From a checkpoint of a small transformer trained on Wikipedia.
Training: a variant of Muon for these matrices, 10022 steps.
MLP neurons of a small language model. Each row is named by its layer, matrix (down: output weights) and neuron, and shows model dimensions 0-127. Each number is 500 + 40 x the weight over its row's rms, rounded and kept within 0 to 999. Numbers have three digits each. A neuron's up and down rows have the sign that makes its largest values positive.
Before each neuron's rows, "fires before" lists the tokens most often just after its 100 highest values on Wikipedia text that the model never trained on. A number after a token or word is its count.

fires before: "=" 99
L9.down384:482519521514455492471470486487420491413506469522558497494559459501528540474532532523500534464507517490501507469530561490477499319478482523526469492519570442543545443471521492484519523479492495544486547476517526478425446524511485462519464520505464460518502493504503566553500470443528532499530467479486505488473538434493550496474504510450482515502531486489491500447447529458540471481490

fires before: "=" 99
L8.down140:460511483508473442491428458509539428458488530438512516442459547469398504512428549464450458449492531545536531487520543514497498453511452427534520472513496534558470484494469529460424492553474570574545442528486469523538509477491529504463514504458532497430485442565594525484427570518491549476465443535482476485465474487475494545488500554435579485492490501539519599526517492515472523484431

fires before: "=" 30, "In" 13, "The" 9, "On" 4, "He" 4
L4.down365:465494495493482476441425497471501513488434516534498484552566464453478495436500466492409528502452490496524479484523460530478504359459508553520494476518485483496512453424470518476488547544556495589533540481460513552531441400511502461530483532535511472488500454481467455498532536530554472521484548481477562471453506519533461483505526410448479484433478507455469562497492526516474433515514

fires before: "=" 54, " also" 5, "″" 4
L6.down298:479507499510489507468515464484525500504458523555574466461483485521537476423406505505499501588483528555462534513447519496531472458512524577568497548429507475464572548493544496521526484453530502564572502499521554526468505598459536535473531530527526445556589484482477444464497476505456517498535503541523490481510610484476485503503561550457579499514419511523434581508473521574500558523516

fires before: "-" 38, " Angeles" 9, "ho" 8, "din" 5
L3.down106:510511500540458477488440512522506509493513524474469482572469539464481559518569511490455512514447542538491497473546463492477474443507451478586530527495523532481477476494505508548535577503503448488467500506544514560467458446507453514477477476501577460418508505430522526602498405492479595515484476543450567517451463496502481509481487528444528544574527495533560555499458542500531455586549

fires before: " |" 24, "." 15, ":" 13, "\n\n" 11, "pe" 5
L4.down337:469569485445512449448528525481556526481525523450550497479494492533462555494583558605520529516476528496506515507500538472500489459481556426431518527496509521516486483444486564500570541484486540513515488528499481492505479460435508489491468478488466462487467498503613488473508469524515505475505476482502482473500444519441427548520544472528491493500448509423570485488489491548524558551623

fires before: "-" 34, "\n\n" 28, " of" 21
L13.down222:536515445462484480486472522475541600464557503464463488499460540473468484473462508431454511492481432425470461494518463522423423460432576439494492436499522507503546428527475508443453534475419446513621578517531476502496510463511528477476488513470418574534533535477489454535501498503458516553462521513495512483548469477485510448479526417403460463506500517520565453458482520563518576535469

fires before: "=" 53, " of" 4
L5.down90:502492495571509492560525440500513462522540541379492470495540523446474537443514496517529489473449512513446504516448505508512545442413490499431456566506477462489489502437508492480480493454498494453456443519540465475459518539494516532541405498545563416579450445482464535441425489497421546535531485412473506501443546556432547511491499458480554500501444573554557559486476500502508461492478

fires before: "-" 76
L11.down56:494555567412472483536475525485530479521531521516532513457545474470523480568488508547549503469438480527562475528509517388446477499477533466496485474489501549523581487533430564510444503462461475525543472508440499586544517449471558497446473501507461523562506522511513470508413498461550493572479477533489577499530575500542512558521479500542459504509516544541554506521467513531456449533474

fires before: "=" 95, " =" 4
L11.down373:559540526526501434495506410473507463456432545510456522507553513476486523525542493514525464536503556499465526509534484400545502457441524464451500477524492506520471531489532570547499561502448522511487479515507547473418437520524580486492539513541506544597499495488494521473466527489526535527516522487448430464519448529553436421497576573531528479557535534514434515563520506459535496438511

fires before: "on" 28, "ve" 10, "ons" 6, "sp" 4, "na" 4, "e" 4
L11.down133:474458477510417508491542480527523479459581556479530480538472444497464540536533404545473463472473584505514500493512491502575551543541514485477506517488503494477505453519507500426458500410505456445533556521565470521431523494559487475471516472456452559508466494504451499441552559468429451496524468482470500444537598558504528461464530475481443498512541546494409444465503470541502479504465

fires before: "|" 37, ";" 22, " the" 8
L7.down490:525585499504554501539522520543508529499491494487522482469516530461556475562468529523487512540532509501558540550511570482475510419513514510471522555517537508484517430493508511483491451477574519498487501457534572504579460531468567460459481495543397443532475551540555492543572470530568454493452490471539489558486525577515468498501582442578465501521488496555460441448440588561485489516467

fires before: "=" 56
L9.down469:543477523578485490543520513523539511395512469576527505496554497508510554432501494476521479532456483512513464504468489515525477429482486476588477551524460484546540534416474502472513565505473489481575533583522506499586476537496507504494482576488462565470547516406469450437500440591454521505538551500553542522414518533553540528564451471535508498525486497518494526534575501498588485487619

fires before: " 0" 64, " 1" 15
L7.down441:502542463540530540547538449456549507488467462451541514522508467512514522486510497450522536557491491490525478483511482533464482599548434552552497439434561470540510490517551511414491465489523584507521545515456461448517451576575425564480450485520547470540496477503571502472594478435440514469478524525468560459531517573502489539566516509566528593468492526542525491487534505532525542511515

fires before: " in" 17, " by" 12, " on" 11, "/" 10, " to" 8, " with" 5
L11.down434:533469505541468516508513518567499524521421451514522455449535421450535550444524446458466482531532453547467512502461512435472483550432476528447606417510510489475513485529471499459469426489472544491526471546457516517495494499513490456544580513474505481560501435422447502465460619537488536459535525491482512464527466502560486526546519449571487507480452511480526507428547488487503496469524

fires before: " a" 28, " an" 14, "″" 12
L6.down143:472481535525580528470573509424515543493463543475434486475486527499485498430507542495488482554515558524561506549569533505475508436581527479486575532429497490473429489527517518448527493485553536525548539454551480502465457492507444472447576473436492478566436515479475564530463456539483527545549504506548499467574496511515546530524482429521471491433483506473503559487478619503497495553498

fires before: "," 24, "." 18, " and" 8, " of" 6, " to" 4
L3.down276:535498470521509544495450495505535418418501496409485462402521504468451501475487580483561482438534437466513489505558475526558491409439484508473467509450508474511504534498449581559544505563487468478529475538471435415500475554551569441443540551527397460569523536470476426480524514527437451533481571527506503499528518511511457473513528488537497442483494520487525475561495453468495536459437

fires before: "-" 100
L6.down400:489544537472473521494526512512528438479505532486405465480459481528529479547477482504465503523604450478513500480525466523466592529465494505508453550485539506503504454507519520479483436506405582565482453500454438499451562477445488490444461468510478552577470464535520527558466565501454540522424528437517563461429461494531513519479495527417477508495473501488467551492491523444514491489451

fires before: "-" 24, " /" 21, "W" 10, "E" 8, "N" 6
L4.down332:521527492521440550452563522527529521467477478488445586433465554523423462497450461471510429476516531442559456465497557510528482456496477485520502403541545424533464497519532525493510577495482474563504506497484460561525493438499438509580530493443493506507526443522531511531472424493518488494529556501545456563549529533542483491481464530475512513497492495484483550494440582518497437513557

fires before: "," 25, "\n" 19, " (" 15, "\n " 14, "\n\n" 7, "%" 4
L6.down469:526486509498480522463548506473527448532551470438498442478528473454524476482519509519493474526469443444469511511532526493484472421443458551546481523489450513521562452550472432430540440424503597431430496505494556459532544506507445536518428492477526556481470514514555516489498473518497526490560513499521523448501539550446527512544496494587499435528511508540468594421526513517520486583474

fires before: "-" 42, "|" 39, "," 5, " |" 4
L9.down199:549550554508440471525539481508457472529518446418458525497532508524474436478512607481487431513482490450542529477467520494473490555502508466467545510487484442496442450485500465436465530504458496557516485483487560539494476499440475472410493501430466403464495554536485514560495519467545521529488446540570442491465507461458545495468512585519509508560546515459578538549453469422478553494539

fires before: "=" 99
L9.down361:487517520482482544465544485443547486516510499490520500544485530502444515563417494467470499536505546552517437558467545474540445443480503533521440488458508456509523473458431477579573531531493461484539450460432519512525567453459473534483495487468461596504503489474492406534509503514516540480445512468529507544594482522561480438534511543521518480567499497501506512555517546547425547516540

fires before: "-" 53, "S" 19, ":" 8
L7.down95:499506485515480530471512503520528518510482519521540572510444483614515523445543524468509481451479493551474474532544476539589426418462542466500525501483453539502416489450448482508519470544522377602461435455563473548461503463529465512512461484476519558446530433550570492498452528430510490531538462482514504487544537440504477557451458513494502490555537487500551487539442498490519493478530

fires before: "=" 100
L9.down0:487516531542467478481536536510559523509499555462530528566584484574470501484485425517488470523478520430545457482470455437484521449515445525509524472541586473501445388456510501455521501519492505509442484515533531559495513499466449501521525466490507540523469459495420518371474485545470532528588577491539473537546489465535534505495500482447407517558455562533457483474529473482544502509543

fires before: " |" 45, "=" 9, "\n" 8, "ta" 4
L8.down287:573539524505478420492450488437480478439466561432428468431544462502490468528536441489471443450458443560470472452449452468558542469478515493496475473510499536504454494516558493485547574522507429499590440555473448500569524499464443456484466513513520501522502517555461459505481505526514481484463549478476438516524467529430410487506521521484586532531485510552431529541455462449526511549535

fires before: "=" 72
L8.down435:453509549514540464427512467555502492436471483454517506480455494514538466404485485550515436549506484445523473564486503480538518421488495482495536482521497467555498516536469521507478444498511544466440509506466503509462470425533417522491452468448534565475451562560535456423439484523435566520585476505464458478459462534487451518561519495540452531476510480421443438491534488449459465440488

fires before: "=" 98
L13.down152:497500459512538532508478428503513495488457505472458527484472543539546455502512520509503493524505509491533484501507512568475489675491527530427495514456449477431478492514523481501518501547518505504504472474540519535500571507484532477485538519510484523544519507499488502487546533596517494502489469455536480480529540510492500471509519502447499504497526524438532487550501427492500509549486

fires before: "s" 97
L8.down284:510421473549485488487536468502489464520523489522502510515420473443508493513523475592441513512535496485459438559476459499450462538438483488482571505457507489504459550510464503536447527437497512505499539493519460555504429533460474587492511521464507461475441564460545553482487456523479480472493592472503543492518483537494422445516499484535521553463489505501519424460429520498512477532448

fires before: " 0" 35, " |" 19, " 1" 11
L8.down103:610558529524518541494438502402465519494486488519505455512488493485495502474539499536523501448449533536530544547474420458519468559495510533503556437500489430540514373442527576538510480484510530446460545431523525454540535481578550546489482535472476400516496542494543513505473548484574481516536489481500452486478561563493525464598483478570508531482502525563523509521506407476512546549493

fires before: "=" 57, "-" 12, ":" 4
L7.down436:439496527567491478431514469519466485437487559583488552491476558603413501495475507519499455409528472558447458564532479467472482451509471553550483555502541554531498485449467464534507456408508505444449515487477474564505509455466439504507481579489570474561474489512534613511465442498496532557522459504458456499515461514517489521569464527520528518488478480389501522444474509479503490487514

fires before: "  " 19, " 0" 17, "E" 10, " —" 8, "W" 8
L7.down256:534540493519495492510455436515468553443461526415515498496489516541440489377452408447507526470544538518471481528495506529496526481492495543590577532500487523507480465505504494544456462517465472447477445446523523497486567535513493489513503499483397528547493473495499484513559487460452493475524507541455514509563526489507463521491526531587593486466498459527513420456448521561550511541546

fires before: " |" 30, "." 15, "," 6, "s" 6, ";" 5
L9.down66:534512551545546533500440463547508472508517464442530473400494411483497574532560582473561539526421443432486480557444502499469499468470475515469430555508517525486477542471526473492472446488536463548478480482493491461519501465559472538486576457480498498505436468553446466525477453479469497501546519519450502514525503522515524506558502503581530458497484551426564518504476499520488498525536

fires before: " |" 32, ")" 11, "%" 7
L5.down49:502515514470473481549568505494552478523598529482426486380481436474562484569479506502475449496445498433547544370506464543489473659536506502508516452482484485538427504398519475443466452449469511517561498439536486564548510494531473545486496513435495482522487548463469520558477487484468451490487525474472508515523459515531456606503500468532453471487534519452418452476587525538460500542492

fires before: "b" 14, "rm" 11, "na" 11, "d" 5, "O" 5, "t" 4
L3.down456:530460464535537541472572508533536408567535569457559542457401433452509491503509539452534508536550427494471553571474565451452578619534476459551540474484523547548534507519539508438500464548535575462510512494498429547554512541465512429529522497496548439464448555552547519508510448520525496509559546513525537486519475526558457429502464505485493546454538525489506532507441489489466492567538

fires before: "s" 45, " as" 17
L8.down281:493516444534536461514528512505409513527447499463504502518519491494458507498480489428494506501494446429460479500599445539536390543453444553516485510564431478503392520603508505518514465514434445486517491491447468560485444518494492486574526489474517514469441526499531590434476488454495486501525550447410505484539482524446488487478528520462600503555543485490544494438515440513442512479522

fires before: " in" 18, " to" 16, " by" 10, "/" 10, " on" 7, " for" 5
L5.down225:552524515458502466444484515443533511495482477476471523473515461481555476540541507401451522544510525463552496462463428522522578456531486465505488459591427508511540507540476531454502454523510537517562556494510557545461410538504453572574441522472593511538506529514502458464517530474537519560459491500512526492509573502450440502482454544475498500465565569476477429460596491552573455482535

fires before: "=" 76
L9.down180:470455473536498534475504557433510525517525461487550487487499465488494588435526532484478452529426554557497498464572474415539480390501488493529533458500428442502493453481501430522436518478522511574544535522525457511521521489471444481556496512477467487501485543563433515409498504480465511526559467478523466497572556521561482467463493473510538407509547452482463559476509513516503423517505

fires before: "=" 71, "|" 7, "-" 7
L8.down425:534476474438442453427480439560418420512568548509526498489473497542478486504516515549424514459548479473488523503509433519504428488529532508545474508479497520486481427431501505487530450509540539447497438534537430531521547491501480485484484569570523483516535448504480530505546461509594506462566493468525430510559453509627443541536438456466467499514470578492469547540417518509450494457446

fires before: "=" 98
L13.down128:459514484508506548438528465457489507530449452510474588553501492464465525498538540551419484483485516426501448525427508508460471478567514521466499445481513479533523476438475450506526520508546427543524526404462514514486430495537522455514530434509499572473482491543549450473449457537514529499504489566564503474507489523502505490492504532511533503560525507553479491409474462586494589563523

fires before: "s" 71
L5.down241:524472561505486561519488492450487479453484522469446544528495511450415530549548532568487522556492493548507453464481507510559427431457459437477556477430519516521485603480539516429497499534508540483499501539557514464513455477504512550551484507513502453506515558478544503517499482500507492452438506429467447453496514469541450532502485463471535416498490430456511511497490493560465526508474

fires before: "-" 76, "|" 16
L8.down344:473468530481519475452490531563484505428559509557527563495524438469496512560446455524516533516497544385522542553573464467453500436500481474479476515481547460544509501534531556529469506515555539514456480487483568540430495440517512434531466504423533504519414490510492508554568488477510487546563500572491472571497504586540523482502534463576535487583511479572506519470548545537483467480550

fires before: " 0" 45, " 1" 14, " |" 13, " %" 4
L6.down409:474531485532452532455502443463471483496487498528454462462474529459477504545511527509495467436487417570587479479518388537483465504503462447487535499472487497511472418518473480509586437506502569506520486561502437433520615503589504516550459486519474556474456573525511501579487482463492536489520506510506457501532459557467525505532495496599506551489457518504486384544516493466504532481559

fires before: "=" 32, "|" 13, "The" 11, "In" 8, "On" 4, "R" 4
L7.down424:495563485523452531481421497492553551512456444494488462462520576462494522523476449495550438495516495633494521506489519507506510424444437524575539499495526487481517490445488474516455460502528467464533564590476521435476471500542568520511543496550560515467462553476492487500527452537541486527511523464527442562429498505463515436532527520505482541500518435425492566535467560552441526463490

fires before: "," 53, " the" 6
L11.down441:467537515524462577463523521489506483511509483492559458478534561497517553522553553527495523508524527512506503503508564524498529467499585590579531502501554476489517467482501537423562529473589498488512573469527501490462548524490523528530494554499384519487511474435447488482547510510528550505483534516574497492464487473526481372511455454484429458504444464530457470530554586441520452502445

fires before: " |" 69, "." 5, "," 4, ";" 4
L13.down83:569528586511529473484507532548580499556517479590491497487504510543461478520525536487545527547502505473473552533441474493507534468496517480459474525536484492535475583542509425543486406482458532517462440443450538433548437474456424532482462508496523535426439488522489529477530567505516531633452540536524455569466474537515481544483463498565463472482434574511522494541447510492452507478445

fires before: "|" 53, "-" 21, "." 6
L7.down422:516557424484595513483524525462494453490506487396480498534468410544512528499558522488513559478505478546519531509483523464463533528496471459504496540552415483558520434591508510521538504444462435562462497528500417561493502436451543511538486503453507493463480462532436511520508503501446454535498472533482474464518501472578461465517554489519487498528498528593486519521516526471539511463506

fires before: "=" 95
L9.down296:515469515465462518475440502586540485406505507544529480397507563461555485470513468472473510499567499547549443448559498483551488333566513514525619485551478422468507423521553558474507598502456526480502454515549457536483474523510449534455532530474526519498563510530516524492501549499503509526495565485531468457478473519460536509552498496438486465487475505507503486553492551546540498444513

fires before: "=" 93
L6.down330:510552501499504482474480505506538528414483538529495502474533479510472512552486529560491531502536503519477470494494447496435490402465522502591514552512526522603493531506497521511490554571562531502466493470497470531501466517521514534542483584539511502487518529497538527481473503464479528480543513530464526488484483491482518463470489459501494497457471496523485505438524556437466501494527

fires before: "=" 98
L13.down370:547444451532469513539514507448474476533463465490527472541518516557456506544553493471507438507512495547481470481467519518568495701489508474430505459481463498453568507524526458425490431472482469521581520452520503492539520434524510524528554470520523492545502494545446542509505486488510493494484487537508487486504502482528533458460473474368528510488504491520525519573514441529550497500499

fires before: "=" 100
L9.down191:505471477473495507478535511453488521500513443525501531479459443517481507547527444492496565534535476532414479534510559465456505432480463504474468494472507442603467437466450406481544475437512483482527580507466507550432526442518494514512485538467449502462406536491556511467415501480534510513528465481497537593498480486511469513486574527565546489512506421501486488510443521522538463521530

fires before: "'" 84
L11.down449:521510454526497512476411504529513480423576519539536558488497530456488531429474466465531504478538452542545495479453511494478535388580466473540436476519519553501456526471566524469450536563542496519487429479494575522413481572462500530458559453483541438460456526487445475565450494481532519527518478559466543487452492465410529475451493498396499492512454546447570556536450520449508506569472

fires before: "=" 98
L9.down86:460463547508529458545504537487435491496504480511495448509478485472533551523502481481502530519504465552512433482478451495497537416491489514532519521523444508579515512537491517441472482589498573455503471427532443472465524517516514492492435538458484524511458488548554532487469541468410626521574472475406496458486519528486429503477497479542445535452492504509519493527487476543489500491538

fires before: "s" 12, " the" 12, "ing" 9, " to" 9, " a" 8
L3.down408:488509486567486504516542531469545485501507495492484513502580397492486497528493475484499543491516447462535518516439500532513500438549479588473544484475489501476485528504470442454616498527498429478549504470528500496518500490498515520436516539545535545551447515492509486506562454490506519468478512469554487550471516509434508565529477418528454459426498496549487492505504499519528473467468

fires before: " |" 71, "." 15
L6.down131:454480538457466463490501539519476563522510522484483507576487473493490504453498549440538432528433477527547513475531507483508519488398445494514492460475475457525478476515471516545487610552475419498452488467458544557488547484492506403470543488468499448493465494503599503468457508533547515517547514499473518544546467466502473509497543530425474560612484544436527489552527440549468577536536

fires before: "=" 99
L9.down462:497575511534494459468432500470509503444440506514502504471498488493504485527477495514485508487485551552477501520527467476461490309491466482570473536499497526601513519461486519457490467509555507541492491510470487492506498482502551505497485523522534526503533513496492544479520490476502490462508494521445504520493499492536467497458509489478490484472433477518495522480488545467459479477503

fires before: "=" 51, "-" 6, "r" 4
L9.down333:500578554541364462538518499549499533499512539469482439465443447471485507528559543487481484562474517512499452493499481424455539471552502494569492531481515436541446472540505447402478483512487482478534474589578473435492545484518470559470506568539530553427453435463486468487493494488521490526557513504533415500569540501488539532542525449468515476457542451438474441509551459552506500469534

fires before: " in" 27, " on" 15, " at" 8, " to" 8, "," 4
L6.down84:473519441536461550479519505522523508498461516533418511489466406512510561517576507440497509524480557562477523497459518556531461492513458494538483482430376541503484472522532471466476481543459464500539458490478457622514512501450522507481535476409460518538515528377499565520456502553495460472544522500484468509587485436454444469554443533491455546506485527523432524423447500485503509541443

fires before: "|" 45, "″" 8, "st" 6
L8.down486:469429525503533466546504463467510455529433456492519474508452475424577456445508487536604484479502490464532569487530472478554551469468484503458535541513469511490517531508499491557480486538506485468484434515520489500464522499476511491496544511452471534489423517532506515441513531578480557588448565487533499510513460561476570469578464445456522545519533521470485485523479396492476511453511

fires before: " |" 28, "'" 20, "," 6, "ball" 4, " to" 4
L5.down284:442471515479552488469510467515524479548531520496592585443524482467489539457516471537416395531464507575474460505535499488487443386478446501543493510503534550448469460464557515492563502527515485484542419519542485437541516458462542508509505533487502533459510558605499493543525512502496522469514471445511498422524490487454502495482512522454502523424574557418428499547526532447400517500526

fires before: " |" 52, " were" 4, "." 4
L5.down423:455534581539439508526518535483486495476541488473489508441511519486548456503425549492502477474461450487450510521547506460476507477499577493472555455454450491531502436492470588521556509484468488571543525532465582500548493427521529497479466523486545492480559546524502458437512463484493453454456547514450491473532507514489486543528476494543472524532481486515424499564513429464457475542573

fires before: "=" 96
L9.down59:532458495496497463492493483544453577516511532551482544520476544505455451500546571488514575535525482439528513540491462421517479465571523543584499509530465473515487506507491539528444479486524488451441486510460489558503537503455510526584431504485471488456558477461489503491492508432498516526568554489504481472544528518544511483539434531535489522507543473530490513468530494418529520539440

fires before: "7" 12, "5" 11, "2" 11, "4" 11, "1" 10
L6.down193:522467471493554501516558533469484527530482493452527460479483498554564422403445434516536507508537479497458498507531416485524512484506488467504490485549446496439465503450527572513516498489463489514466551506536491598426545416571490460440498496475515504517479518514526532480508545554408418463471530494440508483507517490523472491545508523484518527544367480487504526542480542514507510416474

fires before: "." 27, "-" 12, "," 9, " million" 6, " years" 5, "–" 5
L11.down412:510604519530481419553486551546524498498548519523436488530521429450516524511474529464535479464453395491486473521435400529485517522511544575486491565435463472539485500500542496505499462530489469549487520496478539512567467457487461525450523550527525465462462555479444579495410526468536565548493509444522532522506475493538515480544454481463454556494480447465528572504524498478520478493507

fires before: "-" 59, " the" 5, " a" 4
L7.down421:527486460504526499507472539546438599495509455502519489473461451491531494556504514446587504510481499515511525541481520454503426508519510407540573493500478470517442527455459567508502499526524559474450514458483520485524441466579583477581448497533419489458446478528430554460448568552508449480493459513494536536494542505519506505508529495595542502483486530531520539446427542505493459458477

fires before: "-" 52, "0" 6, " |" 6
L11.down170:474501482452543497430504510557463518446521559510417519489531512472497553491489441497534518489507444491570474467464529454467484536432513558528451592405501527449497525516486471466470546487453495506436443538457471495442476520462459526474480529549488424517448518504485487452441588461475548527478527476427513596470452547526586522488478532554517537575497489425588486427521481536503441502543

fires before: "|" 43, "-" 25
L9.down472:483586543498515415515515533513451508456471429431477505497412495404533491471582473489514509460506506521545512523510493494510591477471521461487479524477449502551455461450613555493534476501489420524466507535529533469497533508538575576467471567442518558507453498513510433417504466455452493547495515528518480537500498437519513455528462499547531521487534442490513566514536508495482518490470

fires before: " |" 45, "." 8, "–" 6, "-" 5
L7.down150:548533506513496518445502567422472408516538548472499514491484504523487490473518527494527367529449539542507517434500500498511492534473487490564489494425554515473522471485438526494501519455537484486480551513462538528485476538478512503504524577505593474520511510564452564469477497457529470506502540516533515537505553503467499484527585507492558570490502459451510508523452507509557560461581

fires before: "." 16, "," 16, " and" 12, " as" 6, " to" 4, " of" 4
L13.down317:504480512491480506479507519429505489559528481506487465501519470525507533503513470447527470459411431460445491507474415455562478406480571472496580560462479507481525456515416538507498495587516498534500558467491497521430522516489536519537543507451518359503557593457448542438410492483406540522469537475512509543498492535525509554523531511429488493493507507494463494470510372444452489444478

fires before: " \"" 19, " the" 12, "on" 11, " a" 8, "ons" 5
L8.down122:515477486553493604468520515492505484513553468495562494511513471494492491521537468554494512497557505556526496514505410471513500546583502442431484508515516504553493474491407573529538389528499473437506498544540525537556459480548487421476497462504598461541491437526492472426512487506474452461476478483430530511438494468489484447503473463517458474493507458448438501505505534492544532448414

fires before: " (" 59, ")" 28, " |" 6
L13.down97:514529477511522573536540472440589490460511509463512503460434476504532540502488507460466500543482520474552510485515520471499539489523522482472511471561463463562531450454571451484576551483472518451491519532506503476490499489440496509526498592573542559471480523482457489483530490560523481440553522526514561501467487523452585453523513424543479457531506512484536550494475482571458434554538

fires before: "=" 58, "\n\n" 9
L6.down351:527455484489533557507476474520516578462493540518513507503485515523435545494418554459554554542458534452516512458541542533472527355529429495527519429536460548502531557485477475450525504494442502522467521509500530463461450482454519471514500533487534525499559527577613514550508528490497475523506492544539485497527384525515526487529572505463516559539479489513521537539580540451457522473530

fires before: "=" 43, " -" 13
L8.down453:499502542558509453602514535470498413487496570465508470485542486481527460482448513584442525507462513482446507514506470498434562440492512504514543519500446529493507522489552516401566498539498484495491389490483493473512493440434521491393398491437454493582514464481477512458447483453523484472467513413434555532504513508444502479499525541456581514512493468477428521532484549472477563486475

fires before: "ti" 30, "t" 17, "cy" 6, "ta" 5
L13.down28:523492556479484536551498456537551493474470482467567449499564538530523514451515482456545478538459533532487447463523457515505526453484550479481490513478498518499501493531571520480473532519419462428455459472476497495484556526521453532508398508518481460548551448471561554492498482587559453452506538472556511501545494483498462500477497522416501522542484495491503541448468504553483546509521

fires before: "," 34, " in" 8, " on" 6, "=" 6, " and" 6
L3.down273:501537462557500498491545509538579492512545436500487482507542487499514559574471509437467498486530513540502453485433508471471526512463471515497452458511429518533535465593450475490510420506545448597536513457505473522516455468474445521536462493572482516554529452467506466473518524472492552459541480571475542450495504533489476531478445443610479535514452524566482483496488510540560522482477

fires before: "=" 81
L8.down17:457462466479522526512429570489494511577536491550475511563565512490547595559500455537451496499495443549515523535493469485515477404517523475573416463553461469483452446504478474507496495492509454498528534571497477476487501500487464502516566490586497571580478504550506466559486503517477484494479497478500490470509535513556546500505495467451468516530552517498494438577493565538528469561547

fires before: "=" 58, " as" 5, " the" 5
L8.down279:520535541527480552484442418520514491489502538477521557443459492522505506491448408465546495488535512499496484491557544473552462533483474564518565450485465511555557526453453442591513506510466600531470523503487542552493522484464529481497401500442494454525489451534619490476488502504421479511521511480484575541557421537505478405518465535537436522547481478494474505495561444470501479501492

fires before: "=" 99
L9.down188:511509527511508481505484502485481555498535473578488482491530501474515499516524478513462489467454506506483494535500441458462495305482545509542476488512487530539455484476471519465538502501526528523486512523478511463463436523564519516501484536511491533418542442510516508522473475516508536458483501573431529469540525452507479514459428474469521463495499517493435470445517526517495496461516

fires before: "4" 11, "7" 11, "1" 11, "2" 10, "0" 10
L4.down491:573461456525486600531489541449443464550542556498489438506420485510496501454483438488547520508524490520457490463481455533566473546382543519529476475486485463495517447521454485482525455480520541493472519567537533498534519499487511509472566518514540490528427567507473489452414473561468448511508532472455597578435537477546483451601467467484525423436468513490545562565492515547546487491533

fires before: "s" 47, "t" 11, "ance" 7
L5.down494:465515504465524493455512461478379442560547513496556513488519509491515460547499451495565454552487523502476594503425472496487493535510474454451560450528430483566532529522535481477562568423452493531508515446579542530547564485508510463463517487466485496473490515486453552536476486543471519493567482540538491486520492496583461484480430483463471544457526514405459468521533483569504474427479

fires before: "=" 40, " life" 10, " =" 7, " of" 7
L8.down127:506495521516491439524506492529517487534526512503409416542557482461416478558462511488490478485487487502503495503501483519496515456515466526528493514555519510504552451479435561528406537533542448520502458509489410507471590453543615477533486492536499483386458486462460555438511496471514387472502479501515433487513456439493508466466454581499575511482513479548547521434474524483483447515493